Weights of a small GPT-style language model, trained from scratch on English Wikipedia.
Architecture: LayerNorm before each block, rotary positions, biases, untied embeddings, attention and MLP in parallel.
MLP neurons of a small language model. Each row is named by its layer, matrix (up: input weights) and neuron, and shows model dimensions 48-143. Each number is 128 + 24 x the weight over its row's rms, rounded and kept within 0 to 255. Numbers have three digits each.
After each neuron's rows, "fires on" lists the tokens most often at its 100 highest values on Wikipedia text that the model never trained on.

L4.up516:169118147136126127152140125137119154123181114119142142170119109125112142138113094107161105110170170122106127185077124116111126131125160178101164087100144120115073119111117170156115126093104135133138155104154098124137115106064126130102089084150119119088142140104134104164147122108105146141
fires on: "s", "e", "res", "us", "ens"

L4.up416:130147129109119160131131120093132143137142088129121104121123074111142103167123133129125094109158128112060109172127106129089135130119144164093107116094157165100131138112139150135110154111100143152064163141109123104140144114140124151176128140133155158097125150139163121128123131129118193122
fires on: " n", " also", " h", " had", "up", " a"

L4.up78:099134085154113143114152100162110147121127111127161126180149101172148126141114080120153158128124118101156138126147114119121135093155125118155116095141114125118174156134108102097153153139134077130133154145147109134131148111099155143188125184143126146172122104133130113112099121157134119081
fires on: "ly", "y", "ary", " ", "th"

L4.up359:140145127148152133129146177087154109079124085113157082170095106091131121163114131128115115112134106098045124145141167118119113163134096165124149110122139135126129144131151138192113130120125113151111158126132122105173150138125141133136118153103116144139120129167162094155108155131108172103
fires on: "-", " ", " a"

L4.up145:131132104124105153103117133181120096116127110132151121138097176145139111122117112116148115119106120070134143100141123096090136050125134152118135133143116099153145106126149123096130108171140105104170150105125109104146112174139160161136137189142115116176116131132111087140149134119118112157
fires on: "ical", "ary", "ased", "ly"

L4.up409:102116140201124122096167140139136136132131122095131134151118145116172116093113127094151113126111130179137168145125129135082087122160106144120107087128163138127125136118103091161100131085113130157106132086145120132135141151128152113137122105121158091154116152174129102126116144135139082141
fires on: "ld", " Y", " W", "orn", " S", " F"

L2.up494:128120094160185136159141111141119135106135127121107093145133108158151085117135145162148106098224123104141138145145124107114146143155111130152124075141080105093124093146151089104109164140147103163102100131103167114100133124147154150154121104162143120123133157133120130144127074124120135087
fires on: "5", "ace", "1", "ore", "ition"

L4.up434:116119111110085128118169100149114117115127095114151163116153134119138152141116129134115171155081128109154137091108122128099190079126115081138151132144100090148146160109131143118111148110116111124136129167147101116099142112112172157145138120160120127152145131083119099131126131090083138135
fires on: "n", "c", "b", "ly", "y", "st"

L4.up168:156135147161132138132151155109154177126132101107130108155104137158126085103139122119115107101139100147096119165158179117093108109152104132067116137123156140079121147131133141118101125083108151145147144057157102145137134135129121133130109155135166127156102124121131106179129141137114084145
fires on: " I", " F", " S", "s", " C", " H"

L3.up264:183122096155101132130169144130174116114169111080134131128103100098146119125094152110156135162122123106111164146109135148108171102119105109098140095156104137151125160153129116174125139104071105131113144137117075068125109155100135136183137094132106137150155153166136079152109123111105139154
fires on: "\n\n", ".\n\n", "==\n\n"

L2.up214:094130131128118117129129103089106085076129112121147114161119129097116125123124158112087053102157126112090130175119132141119110155104139160131157147117081160120110117157143147120076145097173079163145086126159160165170104115094158122120133151127120104140154131132143126102095128142118152120
fires on: "ates", "ome", "q", "ave"

L2.up525:164125102170123121126146142100154102095174100089124120133098124123151139149080116165172114156168106099089164163112160144072157134157162149126144125132115111130111175109120109150097127100111122154109145142162090111117135127114177123142120132128105131139147152163139087133087125111078116124
fires on: "==", "==="

L3.up101:112160125116123156105139114101107136148117135120183100133129128124118136129113134129158158126152101152103150164105151118117111112096142146122082081094126133171152130142156121088142116130128113129115161128144089059108123102158082117135108162138116148151160108159172137155115119121128120139
fires on: " con"

L3.up602:156126125149115096109160131100155105108142097119139158158097120122129121162119138150127122155114140092094119150127176162124130133169126147114151132120083135141119107138112106188131116115117062142156113133108111081143125124119140168130109104094111091112130161165129049151095129137064152107
fires on: "-"

L3.up156:145130140154110124118109146151116058078131167109127155168114130100081139146138157141146150146139101099122191116135124146116151155122112151138116139107115130125128137116096105140186189116114104140129129129156129124137083157110182109139139103129124150117185129115142139132114118117096145124
fires on: "to", "ing", " =\n\n", " from", "t"

L4.up358:147116106123108189136112133173115136108161146089111135060120092131106117130166118113128106157113106069087127127138122103135137123139142129159116151136102137148167143133113182154146204091146141128155158127081151112111107102119129151131137150090141095115150106149145159131101104171127114119
fires on: ":", "ang", " as", "ind", "amp", "is"

L4.up531:125145129111111129129117108124125123106124135131150163174117131089161149140075125148131138140132110088163118142148110171105154148128140126139173125112129088108117186126136125112103169156110103094116104163166118130095143143095159138162151144130117150135100110113136125154148101114141072149
fires on: "e", "un", "ot", "n", "c"

L3.up190:189128101170112122115148128158176126107162120108108137128100137086126122137107147118131134166120126101127127161138145139114172079126111117116155120127121146142102139147121106142140113100093106149142165126125084075156133169080151125156130095096123129130160141161133078123099124121091103168
fires on: "\n\n", ".\n\n", "\""

L4.up509:152125085163112127111149125099160150169123107101143122170130127154132089143123125159152084100137098152105144154136140118078089073128131119131145131122151146110142151111155131138099122122146101138117127142167147119145166113118134130139099181076138062180095126144120105150116115137129055118
fires on: " C", " S", " In", " R", " E", " T"

L3.up123:171126102150117106117157129095145112105131097114136147170103109116115104145112130160138126157135143070106142152118182152126120143166110150107170119124114139140122100144122102186144104114107060166164129132120105094154139117108132144122128120095104112122114162163137097153082144148088164109
fires on: " ", "-"

L4.up3:141128115115145116180154118109165138119148113126130116168081110162146087132131094130197116146179118132088120169138151143112109115148134149104148115118159145110104096152137086137100140091117152174136132109136121135166166111119129111097117114146138109105128141126156109137094116111101165117
fires on: "8", "2", "1", "9", "5"